config.toml
head_dim = 32
vocab_size = 512
norm = "rmsnorm"
parallel_block = false
init = "normal"
init_std_qkv = 0.0452
init_std_up = 0.0452
grad_clip = 2.0
warmup_steps = 424
schedule = "wsd"
decay_fraction = 1.0
MLP neurons of a small language model. Each row is named by its layer, matrix (gate and up: input weights) and neuron, and shows model dimensions 0-191. Each number is 128 + 32 x the weight over its row's rms, rounded and kept within 0 to 255. Numbers have three digits each. A neuron's up and down rows have the sign that makes its largest values positive.
After each neuron's rows, "fires after" lists the tokens most often just before its 100 highest values on Wikipedia text that the model never trained on.

L5.gate98:123135154166118148109128125099107071122074166188123077182170117146101147115120147127114201163119141116100142128102141133070197147095169169129088124177162142155103127105100106112084182172063140128156159168114080148123148159092107158141141135137131083139138076069099131107103159164061181120119164119122143120139158154202091083164149124085130118141131085105184159084134178110164156175182171138080186164081112142141085131096151108118151128146111119114180092125098195091144166158139083139103116044110091136081148091153169107181133141159087117200164120123119086114126110113147112121
L5.up98:079127120087119055151105139145154106120109114149135128091132201181135146172111177137040126036134186133142144123088087098124147108122073163130086127099149106137123135138146124119106181147067182135112170099118120188157150146148122134125083103115125083150153106108152099063108127128106134149169138138117134063161088147137110139107095053087179124151137088174208119161098169148190118192129135196114110099051136132119150169159147138084103114179132137137108154107156098137191139106165131111166176153152173169098131115145136118140168135068129092160129185116139148148108187161124123129
fires after: "og", "et", " T", "ec", "t", "p"

L4.gate347:153122158120144116168155147108191118084116072161101101121123101160132122087184107054161171126170188141163142075122119121095205075157138090133100126105084167089108081173051103160054092149121137120125110131128120206134088186176162156090139160128122069135106077168128133121086111154120150224096148130115127171118100148148140121132151157093120099181164101134117126152170098133167096099185122111100131179098181177104145098167114091102104147166154113079131142100075188154154090112115165122125082061114084174146146122150138149149138148164104100134158092141132125112113128126106140148
L4.up347:088122133082108137133159107114129099066124128163117152174057101139130081043164113161136173142173141163082143092122098143092212096111140120147140093133147170113125101124082124130122093162119110158088094097155133152112096165131129165097103184130089067187081091162166106166112029128111113149114181129071149110140154082102155199119137137114084142133168102121114120140153164103117111135178126178140141118142163180140096090118104106118045144127094129118101112095074173134118064145118110166142073065079103156180152106169153127153140134167084133105146159124106140081109074130120151091
fires after: "p", "h", " n", " for"

L6.gate203:114171053130106153141083078108129129154180151094101111088171127057102126047137117097147145144098130111139124141114161052038139142172102149138129140151122110131151116116139095107076149141101147166135183182142064151137119108110135148106128187159190130136168158121115158082158125084137137144228104147131186112125127077116029165146062111183122107107156108144158116128151107138088131180137160102152128113125146134073096152083205132163157140135139114091141133109125096078154137164138123161077155132127138100139109103134126117160180142149118127147070184144162091099088148074129117085
L6.up203:062150137102101104160057184035214150106103083133126126113097136148074148066162102138125121165184110065095142169103133105126168093110117157121093132190172107101153132099140118148084117172105118142101165106167123109080150160137101103118108139117126146112206075120107125119121112139120131120167095084109117105120135190142122145099138132186217126143159126164110159129145132101130135102160172093138137115139109144070155169151157081181130112182097156131117213153110117100105129057139115100101091092156123167074176154086183147201133143161145077112109109112145141118089148121138147132
fires after: "et", "ic", "ent", "ac", "ot", "ver"

L6.gate351:215139077137102089076073117100100114198086099147150128107121117084178146110136102141160119142206109145166059087115138150158181110108139098142099112158104162155131124093158105126084083063157132127142154130128130104175125090165158111141131182136119086165105141135148087127130108166140052134115131122071082143096087110124096159081161106142127170121114108192106196156125080147141116108088146158064072104140107141096079097177131096107127125158150135158113111150165145119043127082152087082117146179167180128147160102178137143129115102064159140172166143149139128128177164086099128109
L6.up351:132151171163201127160135130115187095106118182095116063118191103089105079128055133150068164168102177098136074151115132168101124100069094136115160133120087123166146143144106085124147128140058135144124117122149140117185084113142134154116126106133124135124147154204088209184123135120090120111118142160145112099125114112071159162173125068090229082135099136150140148167131131116109146109125110102143179172211088164180126108107101153077142144069101139145146125099150083097152147104113117181101127123156154069115127101146129112169129137162113137100122138138154109078192147104100067129
fires after: " f", "f", " de", "v", "r"

L6.gate57:174106066142172125179117113100134129122124085090116121079122142082125145094125141081148181114092131090235121143165103145110184139128146144078162052148141139135085157136083131121128175175102103179203127060174107092173145128136148166128132129106174110088135128157173111104113106178134112089174122178140113144058145069114143125049165164132162133157189109137092175096148111187116126147161082135176109085189119128093102116096099132161132133134190144172160118131108161137147102133179099088136127138141081128151171115157138144096095061137099143124079160124126110117130080141117165101
L6.up57:102188110174097064147155149187101117152156082161151119070103109092158154127115135115127126126092168129125111115063167143158159118071063115131058143121152134174135120066123168065083148104155133096107150090158112113113148058120134101123140111103133096141138122135148175094177142122123134094120104177086121122140211139174110046129135181120121106128197083171105157156164110092165092163173119144082183124089165138201176077136113183130077085081130167129126167147097130124113150119149136130084093163111143099097130170140108062146140142141147129115098116140148159141043139139136157135
fires after: "g", "l", "r", "m", "v"

L6.gate253:101109120111139109145113169137145144138130073102086127036107091104152183144091104083137127107157107092126148159092120078097091171135094196194103104127133162139147124131093127158089153102144135090111119141139113126132137147138114105133174095098125130130097019134192163152176113169124145162186129068104117136175147172143119167135117210131161103120137150097121154159134117121113090119121132153149120108085087152140075134151151134149143142115099172169151120158151117134052125187187067145144126116164132145174137082150146139107079054128183092149164207154179071107136094120065159158
L6.up253:121114110136149154125148174142135175134048145128079137041089118141128136114061075094199150140156159130153116083113096103125143081157081143162150144068116126154133185115134109135116106095226110110095216083110105173208114110130109166123116130105119146128111121122169166101106128138127172131115165105106100191097147094119086114139153139087117144147128124132113139146187140154092141158122147156115092174146181082153132180150166162110152089111141103149168100036118080122114156140143152153158118117094084081114085109165169102105146101096177087188123100119128171161127150080188151144
fires after: ",", " A", "u", " S", " b", " U"

L4.gate54:121155087075125131114154122083162091105082045101110116149113177115120084070134072098150151107094047109163123083146160138130106120117120145066149143080146191128128136117132117121102086085131072206100079117147153107106078116179200104210117116060133171143125126108169118137149102190114101166126134134188131078088123142102131173127186163141133048111127145116133161169151083089212119126103111131188130114112093141119142092140151098107133147107110191142119137131143105113128086142119060154143124159164102176116116116174160086147135090092141135116151134155120151135140159077115161161
L4.up54:151064123144120121237116159143125163125163104132154107123141117108091161125142101116174201158154144149122178141132097156150148109178132158155140128084136158147120123136092128115115130084100155152095082087156102089145162075134082120151110094056125203179128086113120131122120134121135143152145087127148130165088151086109111131105062159218173115149121153097111128093063148113053082094134126077172162131125096131152096123149129049091159097103129137115179113127152107173097160131142098025146150078166099093120117128072159125067090150063076093100130132120126115138123130095136126120
fires after: " in", " (", " s", " \"", "s"

L5.gate288:116151121120147113084166170077149145114116092116088090129074096052195122039148104082189095103196166139076146132151126090082124162163090150108111149108115147139083102178133096148135131110132052133122148081113083092200065115049143135147088188147158109132144112103175147132107158175140100159136125111110156129112182115170126158170183159098132167140136146118117118120172147111119098092159139129104061098094124171086083159123110125108173133092083114137140129117142133151139121177172116107106113085183119123112179088196144095152170124101119138128127179094177132077081140140124162135
L5.up288:126060162126116106105059199124142141145054093123116102119109178097184103117112132139153143158190195089142149127132137179127101133149143112163136079158059128173160149148160173112116105150086096145123158069102094170141118131077140142164130093125133102062133061103144182133068168158182107102137144080062136187126147161131163110159135181102127188153137170158143106154137148155117139109103134144117154182121123142141173087152145131117136137197141127172149132108084073138122127155114113129179132167146186104127174082158135155135142053175166168104137094075175108111138118157081136107
fires after: " a", " A", "u"

L8.gate344:118145123115093126121137125086151097102064128123126109117079108134027171159124116166151126126136124125156113107131148091138127154115152144135122152078144135145103076164059158124094151117157111179107122133129169167119109152147057133145113163071186137140196140123179119106110110132113117146113097125072089098127125142140153166142156088180149148154150228165132193141150108157192146096062114127150099132049085121075110157121071125154115115124082099136128143193099125073084143073160153081119142136080114204175178136126094145123105129106115060102144119116138121087108223137140144126
L8.up344:071133147146180133227147140190110109161103136181118132176143061146094152143147109196047105125120108133113108139132120138116156127203132109119054094111138149153109159162082136065109125107089174137126129148105115173119091209094143168165081132136122139078173116142096154116156056144153135141083137098120139094129169140086087168131068128102128137147148121129138154137065132083098130141176091081155188138087148152120143198168123093107117107116144151107152151093144126198136118161149104087135140104084090133155099071138157114100169149093122102092157113177144160172109148139150175092
fires after: " s", "v", "c", " t", " st", "s"

L6.gate156:084087136151103078100125132129106123147168145096074127130112139087098142172134088125211176100138072155103083082118088076107168142128174114148105099133119201150111084161176121159115170161156133125135137070102161095133147123187095216117139131085178144085184139127146157113110121097142164153138110137099063094116060134118097148112141180134155172168104167149169167117134181142132153077096120095099159107122149141166075119123131126128166147069145072118139076097179140119087127140157133171097187164149182122150123043087075099098165128137152097123173130114129112138107141109114173163
L6.up156:092149073086135177117091102113110145116136120107120126165106088111153110098093087096151106113100138114121141135104159114120202155046133097120144124112093161104095062142148152077116111132174113102177138181171143159061070155116129178139142083176166129068165143121217132118180077120164124101145163102099116136107107135159196135077123190104128180142110145174107116112060154107164123094137067082153130139149163110113111117087126065164112090158157116120134105094111109134140128094186164182143132149063140139164129115133082123139146126158130114132067109019131148123135126073131147107
fires after: "ou", " h", " H", " b", "ur", " wh"

L8.gate68:124125094091138062162178162143132172127086053079096118086114171204098141186096141066183128155166150141115133083096117126145109183178115147117065095074123137130135076144127084148100141084143136218125071062142156153101173123153097112131133127118136160078132096214179156186141133161068144124087165090126130160147152131106133131112097173113147104124123117107184171144105162101156137179086128159151066102121138158173136130131166108080157163108126108103145105173132122170141142119134120108082117134121114160107131087112091171184095111118167129151181148119164136098150092139104105172
L8.up68:096132149130098081154175134150107163107140099089106139167123097161049126134109139125138132060138198121175118141166091120137114179143117136116131119130141161099230157137115113163175107088160134165138135100120123131145122100166168148149116057095145168146137087182132183213137140211111124158138106178135186156118098163151123158128057165156200160127133094172120127121173093130134097142130137118156106118150129140154128079118117141130149130100156164138112208163114138117167140193102209109129123121127115152169148120137105131147143141083155112032166052131069159122121114127097083155
fires after: " ", " W", " p", " g", " wh", "w"

L5.gate127:138153146104151146185125163126141098161163115128181114131145079192128172105138174043135119078072075138123090141132156095096177147096119185161121117156107178156120119116095138109163091121144144122106052132156136163097092109146092122131106124112149157119091148162152195115173096132117162156148101066177081137078113125120100159156137170122184125196190154138170154079118120137079162122129155155125116128136064141096147133138129107153098171118170121126171088199166137095147101166134121131145184136159164136213189145107097135140085090097185135113151173131121092061155143093074137138
L5.up127:141122170103178189106128098056102064130170082130186150108116104142166082063140182110138111125098081085124164132150151077117136094100131087136059119202023158184153119159090184141140126130136182124136105187106101148111087189135101126153124138152107172067108128108107104117161066144088109105092098093137101123094150138111125175121080207110124169123138155092109103159164137143149149072151132131160163145149073149128149099122152100144107165079178146129147119176130101121114141129104170162170163143141132070163147133088170121118139097070168127169141095099149116114100149127125104112
fires after: " be", "e", "re", " or", "w"

L6.gate149:094157172069138124150203141150170122168169119130121101094148114149089123098110125094149152139128125138122080149093096095157131103083178189146088073148139105127081106093106112107108149152165148107116150148121119135158109189146146123139098139101166108103111112121088101068154176138136096104152116045107070094138079064108164150124181190151201189171092118162131124123095134118135124103129127127104160114145126172127083079159144121098081055154145073108129115176182116090063160130171111105139192141196152129139122120127135129084136101116151171199132166117153057162081127091145171128
L6.up149:121160155112137124162168127131067067123120103153163184142141141116136129090073123133093144164121153144120087090142088095128195104128111150166126102081106091113093126116134162170107150068158187145110101158179116101141126152088177161125142102174135090133120167202088104108151117151092104109153124184176097103166094142104114167092112128080167172154158079143162201173108090160130122101080153160176138165179149175082181172144046091171113088155144157111115087142092107165096107127073127123164103152170167180151118152155122087151154111127165118089150099139136165070167104094138171102
fires after: "e", " be", "r", "er", " k", "ed"

L4.gate35:127185142105116104126151141168128080118102164135097119087085117140085130090159115143132176133081173106160083097154119116113131093123148073159152124103137103110094142171137111086101074118100121186082212114122168068058143135035156105088068153167129087091155118114082120091081102155152128142187095161053104100185129115172159136036014094149073117100124116083167152117140118150170106133123175171143099133131113193170112145124100125165163134138136149179184143126100139108102129107124161096122152125150151129151143109119101123136161157139128141125074098159133098141130149128114147101
L4.up35:138111130175131160123150142174124129189101126155124127101119141129129136101170131096054134148172112061110143120119139107137169111127091115042120122169138186140126162182111112123132135141121105131128179136152142147142132116132094103161188166133088183097148128168057173105097137116136137091167111146056128161104179095141129107111146122131154132123207150174119091142133086080083107154180158122051124143093121136091162069154140180185140157083166149090118121160194180085137140102123119172108107109144190131117175151133134197124212157101143135105084075120085152106129070181164132091
fires after: "ric", "f", "k", "ac", "et", "igh"

L2.gate334:128163091119165138096137072092152092127162107144127111164126109164080125164120132037119115140136135088136153126126102127127126100118187134176145156145129141141108100136118101145126102119137131087105085077177114114190145201153178162115090139125202117143132071132150098100127169100123147167095073138098108153129154122084078170079134158104143148127185123176165147124146134158138139088159126141145140049067179167107064162122140104165137090184197140183065142107125158098137093116132091118092176112161091135154196121171163165116135161155159158129146100185055082061136161097134107125
L2.up334:061128130136213100075169112090080117173134111138108124148146125072159073109119088102117106104153072096077131150140087172191145114088175148162146123154130126129115058130128153148052105177084045113134053148166078102109104116142130111160130160159169102168165130118177120124186169084157104138164120122090120134079159084145122155122110190103131193136150065176129119134118129159116159122124117160161144084117142154085116175112139104192096141129172143128132092135150151156163103125151128164146168138134046177097123121084134135104107151140177158156130150162120145127130110070080159173
fires after: " H", " h", "h", " th", " n", " wh"

L2.gate341:088132116164173136154127156127152092161126101180136088081144129076141175066066138148165094110130104133134140153095099132136174138135112158092125132165134147097144131140119129166100122158095124169136113150187105077123103100170112127145144120155092141157163091098188134152150197181106108198156137212076135141140066133138129087169103244178128105139184108108141103154142145178183138151128158138074105095149111082112113077128059053115126178120139149138138127120163054132133101174155143140102104143113115144160107140104130179177113103150126122149118223139154128125094127085100126164
L2.up341:129107101087137200115102133143080112175179177137116109116119120122132160091116155153152135057165163136155106201078136098085164157107185084095106111123116087096146153160142131188181145106140134129091144147086098143162099109098141166070209126129094161116148110144122155113152109119147213136104126109116066146149148109114146183139148115091137076160151150122139090121157085114159177197153166141150063063087140115108180098167111138095142107082112145109129072170123082203140111174090133097125125076118102111117096172140103107161103155174156108164153139146145073175128109165154124183
fires after: " P", " N", "P", " th", " V"

L2.gate94:145109140139130180076101107128123122157123122186129080092095131173108186108165180123082171129189113126142081120133105139121146108066123143136096114178100110119162101185110097127076118158098117103070037119169146156140098149161102113035136109174114078171131095153098173122122204201124129146147153142024151154117113156096171133119108151070134098151166151153140175126139153135155119122093150101099146087096171126100137152092115093061163160127122156125135110102160198171123149051155178113159146150122147140178110162099145160149131158097128180157141154125142120123146129086104154143
L2.up94:137110119169123189145179133101090139131145161176107126069094159149147131118093174134051200117102114110205127173110095166142118101122142099102122113112147106146126109158124170177094188125119174084093109100113131114134147070119125116095161119143115115155139059128168234148117209190177088107195113112155121146107113079070137138103083154072121127130208137108177130127130148093101143165146150100145121076129119150125130102114078109111148117126170127110128074127154122182130155113098159108139109132118139071147071125140172167097122210131157136148119144126055133126128087085096168121
fires after: " P", " m", "p", "ar", " M", "P"

L4.gate43:108134150165110126116134095089139087132161184132139138149131112128168107107132116072160131120103134174171167125108139129091078138141094122129138165155125124146128119112172133164119156141156149120177094118189092120138195065074145057103110154034155125213137108143155104126186165101154162171122132134128128130085152245151122104126140175127174165171116107108165218113162116111140118083103125151187094090160075122110099118153151096163117097085116170119112165125144132138123083081143171108165165149182111102112128098148159139147085102112133118196148099132100134074113043172123111149
L4.up43:105102132118112104154142173113120134104096143123163135115129114147160157113131055081167124090126124163130157166108125143118117127139172149143097103144093106157106130131087115106162130141094092051104177126149066155118114167113124103123062186082132075194103135155104078182173151085140118194067102056142108191154171168133102141106154112096132119118079118066090142140159100207110130125056146089161059093109125149157133139147104158150128101114105200114114156171138117153079098138129207130165164062122100086130121121090166073168120133159160098117127162122132143131177178145098113173
fires after: "ar", "ad", "as", "od", "en", " d"

L4.gate64:125150149175119112112117058176132099154110095136144097116071166127119102095160148131143156153163131133118186068118090121114200150112132153178115154065128200131074103126103133104063122120082135125181065168172133130140171167129088090130128177104172088190183106081144158154108138147089109184121157090108177096096115158102182123159146171108169083177192155147138168119128140087150085105101115136128141120116125113133092131162128122115084147137129088177152171136088157166089094158113127145149087120134094088123138105099193105124073190125112130170117126187089089102185123129060110139
L4.up64:093129103162114090104105146150133161118171155108141148084135091137133088144172132117111121122166169136102199117198139198156126105130118119191134130124118175140090078122114132089080146181135109097140115160187135094152131174106063118087124132074092119121138080104184088193150079169065027154108089063151183123142128104143138137142117135124131129121134190140102139130134129128112101051071146071120155139121101087119137140113141093141090080091146163166155083064115181125121149135103092115193047090103071145109141125165150113123117140138129122118101118115081067103123155089127123086
fires after: "us", " in", "t", " L", " s"

L4.gate72:170148103101135093170136103103142105164125144070088092114125158062160155141092124112129076132090104158102110074151145116125087167158129148115123159141127118139149106121152101161130170140170118169140114127134116131178224113182101152113120096119173127119134133193150113179136143085151063188076184147142181075093153134154103143149161118089165161105102095164147125108137113121137105114177128147192129139153134143136098114109126125143149084114107091104111115126075071138074077150159104110130139134146049151100176116108125094135087129095133038243139145083088070118138138123082063168
L4.up72:088112071110142142145121129127143091105143142072136102120151170137067141191121119052108107118084090165091132135120131115137169089118104129162092187112086172099076149098166125147146166163156113101060149133142127155100147192122115158134159142117086158161129112158141126144179144106096145095076079141103188131100100140106111085140209128105101105143174127073115073146130106082147106103037144162128128164097097142126111109166209147154118108123089139070186157153105106117112137131090114154135141183137114135082133192130084104146058161119109096138145176099091159128157182113163091203
fires after: "ar", "ac", " H", "as", " ex", "p"

L8.gate67:109166072124102102097123123110067095167117222192107115155113110150099170098109132097126168108149114187136117127070089114117117149132157117101139120153112139133094119144145106118109170153109126146104153197167125090179171081114173146080170101143142164179134100091100115159107139101097211165093100176154124103167147103189178130103159130094133164143105127133132155087143138102130155103101132074072151164135225123108089136135123089169127142198138090103082193143116134082144117120090100134129088095151095147066165108121138099184179131089138123133157112149134126132122130152214124202
L8.up67:091133196153164121117118118122077110126095114141174120064079124131153163170132126083120065144113166147103173117058066145136101138128148157146139090129110115080159139150106170136164148099124148166115097096096153144186114102123127062072093108125162093102116121091189086196131133092138146074155169144163123109154155111100123157171096109118092181108113103166099145148032177161145155179137124183118115104123162100084114064084108098105119178134157090119065111123110105123130163087174123178123142147076095124110149180166172121067098112129100087175111109128108120182082151161159134105
fires after: "ec", "t", "it", "y", "at"

L4.gate194:116132135129101164151076081105152139131156169086120122122133159098121162089167121107089147145084106183154096062108160108121126128131127107134095143100118162139066143135114088119116172138108115146087167135146175111107172122170169145180151137124134159077149125087152093099067135165116118137165170153209126081105116077158088158099065122106110119131224115077141122154153087177096161118157121084155117107118151161115167077112158136157169139132159072119101136166129187119118112182109130168075156162174226073138080146099138144118119105147131148174106171142070114181089126177178141085
L4.up194:173146155146121044146187159128130137156104133151119111098185156127152092098166126137068145154148096132148089167137140091120122113098116067074050096128169137079101092135123092163110065170169145212117149167120158116069143160103179102107134109161082068162111133142090099080102114105109116115138077182072164142168089129082103097080134115131072121144071115123157185121161148094125072122115113160097117132093061153151120106107086110118135093146126152105145168088129172097109121127134129162125123133134146126110151208123155101145098161131080142073115091123086101090125157153132157041
fires after: "ric", "ab", "or", "igh", "et", "ac"

L8.gate331:215143120162127072182080183123132144182162127126104094177159139178069105098137168109100153131148135147174093127157136105151133117119189175108128135110114138154093102139123161152138142127112102137104134117098145164125173151105147125145137131088159167116098125123126120164079184202180177151099112092120087126146059131130139193140094161056144131183174116123166174073142167082193124087100093177146051093132143134157172145096142110096144085165146125139141152143106087125129121124179141122098086129137147101137131137143067159193084094066125099116155101160174118057103117138156173160
L8.up331:163099157156128171138100128135138115141156151105138139118132158140140052183110119128146127117133163137144158121139121096150089135139073146096167171101107124108192163160147128191139079119172209057164148169109113146083143132186132102127153010078123132073127140151131093127108173125140155149130159137111060107089139123129148133182130173117104133117154121172121145142144087045137178080129146172178096120051125129136141149085083136118127101163150130207094109086087130161212092083128106098130144125182159096126188162122111114155128137061141177095130085081131125123136128123146117113
fires after: " B", "ed", " W", "w", " F", " C"

L4.gate222:161123108170147090150103088096161145128156167198138141175098102155117159136168087168111090161170132151159021107141140123143127130116106139114142099117111153129112101142109152088151091155164070125101151112116120136151135118191162120070181146113173137173168178179112069105137180141100158142114200102154102067115138115153120135106094164117136071124068132129130076162132173130094143080155075116116188160075141212120116079083103094096091118102104071100119104094099176093122103130085096111161129065127085096112137127119076129165126120092113102174096146171088169113153147153135113168
L4.up222:105165080073118166174151173117097102040197156081162124147120157114101138134097108108145109185097125161169132125167128104169165159139116158168101155117147141179157112126136102085128088112125164147091144161153196159034185175137133086082137157145101145106102147120086152184107168093172141147098124100120070120080086103082104108102100088204167109133156081096162081144165142104173120116094169117104180184068101170163107153152155127161133131130089123095115121146132123077156124142122114162060126070113112127112113131123095105145092145167118115130136139117068130168162100119106129068
fires after: "is", "en", "p", "as", "ou"

L5.gate380:128137088153184128075122127112078171138102128139130145121141177063072183105167169117134090087149098145185091112134102162130078151185167111125080128132183147173126076142146130163099112133173131132094128130145115095108114136166113167189121195164098116155087095175154120093078106144077122156180138101040056116094115120112151108087131088159173121137115100159117132101099108148099126098097145109148083136150174099145166124136085118142135126149100138147160072180084130103092116196103114082143094115106093111142190144116143147139072088159191159088115180107112154071137174161115102071
L5.up380:204142076175159089125125078142133168142140188180128142146128096100088127102197080137121129175126109141087129182078137157157127199080119154151105119186078097158167132098139125027167166167115110151097165109166094172158147134158107072107131116142114088107149131113149143153133118136076135143097166146114144074093141110138148129150171108108060075129130105156080075139198121126141063090124152114097145107136141129178126134136152133039161127121094130142214117112127150125155138125094081071145069147093091115129170113109078136146121121144118110126142107112119100104109092201086151139
fires after: "u", "r", "v", "on", " v", "i"

L4.gate307:160086151174148187107117141140095167147134138191116168155153144185079122093101105093114123127170135110114117104142069150111157118046165117106147153148100149126122102114081124083112160115146067139081142152193118063112119122157119121101167103174097129216111089134116088150156116114069146126125113186138072084106143128148154113144109115127109169142114124191133086124086152110119100126127086108126169101113169077116155110090147124108061168141166129069175183085152083133161113096136127122091177112103159095183114134054123098124133090076168112170112089148120105119178120176101131221
L4.up307:114143127158176179106094116106167129096144222166136114154084129132128159060129105109165121161190145120146205113126056150098147126118130107165123130120158136103097127118094141162096132097141082053107158112147120091121133137151097113114145151168099166105138103118121146103141098142111168099079159168117092120184154154121193057110115101146149111142108116118103100098015143111157081113120105116121145124104137124149164177108077125166070127099111120099131144083156137079232126132144113171142124075102142136142131141118131170187118057095092135127128085108075154131139166107060142200
fires after: "at", " f", "r", "it", "v", " v"

L4.gate181:142152170109149128179120096135120075154055145126104122199173094158099166218123170155128086123169177157144123136152141164139112164117080150118145149128181118152171113115099103139143139148115117067104133163128221124126161112104122091138137112121132140161143167169156083124101146097101163124117166187098130111184146183156162132118152110132122122108164173117101126138180167084156124095117190144105144144159117110061074142155125085070081158103051142133133101118155100114141097092097185127142203084077116139150168089105148140101099175073057153157103114150165146081128125156147155168
L4.up181:149076149154107101181095130078083113148185139171142150085102119131110148122092139133113166163137091158161160075066115114147174105116108165204111103161107150106166192115112152126131146143151100168172060142055094126081072112172124157168139130123136105130122111157106166123154177167130095124156156137132146115078067169124059100137119074133173197157154180111132189069132122102161093169130139133121110050130138136111110121093119120103155169124147076105125076111139128137181085143130111128155063139085151094158142163098144194135180090135158077112094092133104105122185114129117079147
fires after: " t", " p", "w", "p"

L6.gate159:128168103115138157146108109155202101095093141147122115045157144074100127104142059072147136179118170078133112087133146151088154105155183165162104131067141110078114181073110103141048093154170116175108154150161044136181150159133126116077136191128131074182135115158142119151091148141190127138138184091141144152151107109133131103101166154131104148120167114129118088126177099179123135144092181094125095120144161150114139148086162123113106108140115131162192089093097133150096142194069117120152115138130079101119194105132130160128077143155155138140101165156165070128138187127122080117
L6.up159:128158162176120109108159090127118144167083121122189089096135177168081122093186104164035151154146113110128143142154125156123135127151174090121116150143125136146190164096109150108149134143039132173095140128123107070128140116154114084081109119097070161193143118143126041124112126091105106125154131140176153163118082098199144125140101149183166126122128107149083095179145134151105106098100106126128152062112158157110136137137127134097045108081122141174163124108106141073177169115145092078127122155136094176161106119075147221117075094112083167120096162160152141095149159138110097100
fires after: "es", "v", "a", "iv", "p", "r"

L2.gate228:148144091137126172139098179152140058189141087128170116092104149040151170149198115146133120151122164175140133166151162103199144081031116065109098160182154156069109147116167112133147136150143104086115089142129107131160151130139167129117130107151149143141156085072089141131110179167173152161106178169105158108152135138085126169148125143190129122165147112092152126169132160156040150171097124121072110140106190149061115096110128106163071072078126096168144115100133221130143101164119108104132165177109107120112099118141142111094119115111106149089125128112140127179105112116117126113
L2.up228:122112111126144108106123087167149151130121137120076135149165125107153086139118085181126129163098147096101099136148105174103140182127145158051049134174166158138109089094094126096158083134145083154128093186175121198076124163107142094100069111120142026168158128142087133127190099147125162109084090127123131192120110152127137143114165097129160152097115138180149122094163150128137077083054061130122141154064145088116177157105153108166166125118136101156062112109127138100115125196119113133134104133181115147097162152170132041128090113141140162102165135109145121089176154165150170093
fires after: " l", " H", " L", "us", " ch", " B"

L4.gate82:124145137131125130076150141172159085075153137160128102152189121155100104137071129141141159213145211142112112159158131128093105148131141140106121147067146157152093127080128149056109188096149139096102111111190099080116111105104127127069100127145162125172168131093138185150155037169114118115099148178110161128135123148118127133132129132075096084119119138192184158106107134095141072131161133140117126141150125098163187110157126076095098138127111087117116142174151160133128184143173099164133110169149168132179148098097131072167088106118111142111185150160109105150153127041067147212
L4.up82:132102133167114114087180118138110091124166183144099162080126155183122150118109095158068153169164142156060111163153106111150101097161100093090124170102186127109122143123144157137095174126119136130117139089179131127101090112126158107063160082156163106145138185072161170173115059115093109089101146147132126132120156152078125089139134103069118127100158078173132111119119157073162078164189146121090165089143128133168212077151136117079063178184161092128140089186124106137163130178099146143130141182164171106124118115121131110181128131125116110104171163136080141151112126066097121203
fires after: " a", "p", " f", "l", "r"

L4.gate140:200091120130155080153130127104077143205156138153107094119121134107180122128146045123102119176139134114144122124100166072137084092109059136102098069118149079171145122071119130114134156170095127077152167122148143148048135105144160131016164094138136036130168124182124103132154065106132113155114120139123122173172176090119123121153133159155125089135137088085122128156170118072159104158156170147114180161129104169138098167162134080146131149083070146150124066162127158081160114188098163118136148092074095152115134122124094116119113093125150138119151135123130185121170079112123119137
L4.up140:181183130180155142095129134090171090138173172127107124144142141138115066146093118106109210146165139133185075089080111150108149134107045137131166111085184151166105190163150183088123170193108116130129100147140173146144125120127144113086095115146154136121157124078140087163210112185092099098078127166134153118127153173138158101174157088064159143147140196163148161118158217101102107130131091148140106109103134125143138166068134147069168183094086173150164138111124130128147130136122130154110122137085125116154120141089188109168102120169122173122079125156177167131147093093129126136
fires after: "p", "m", "w", "al", "ol", "ro"

L2.gate117:103096125144172078118089146144144086100146104108164115089207141081119114145170113115121111113136165128121105144074135135094105109101104149087096120141120110064140145098183134170121104171159111143098088106187121129102096176144169133104077100133173084147125154086152102130141130116134115128129107169042140137108080130156117126146120200157118160187185120133160179104111138119076120110126126212133105172161172128093136152071129044122112125084150109163100141084167172112137123170133049176163154155176143162119112134099171017096066107135146131164172134130130138109128165104180121123
L2.up117:107154112137150132119141160227119121121092157130109126081110166125122113207183110124065198173105154132159130107089114179112128106102104160065142115075200135153082113108152115091098143098136119109127089110166173149074114102121135130059193100124115111094153132136158111128107127169069162118165139125079140158089159192108145135054119064072131158171142089162107162083110148077082107171107165108128153139133096108166175118092090105126118104088111109120170133107148184149170140094153113116168127128114133226110131205136145108143144146170085151110136106121143125156072120117126148126
fires after: " L", "at", " l", " H", "o", " B"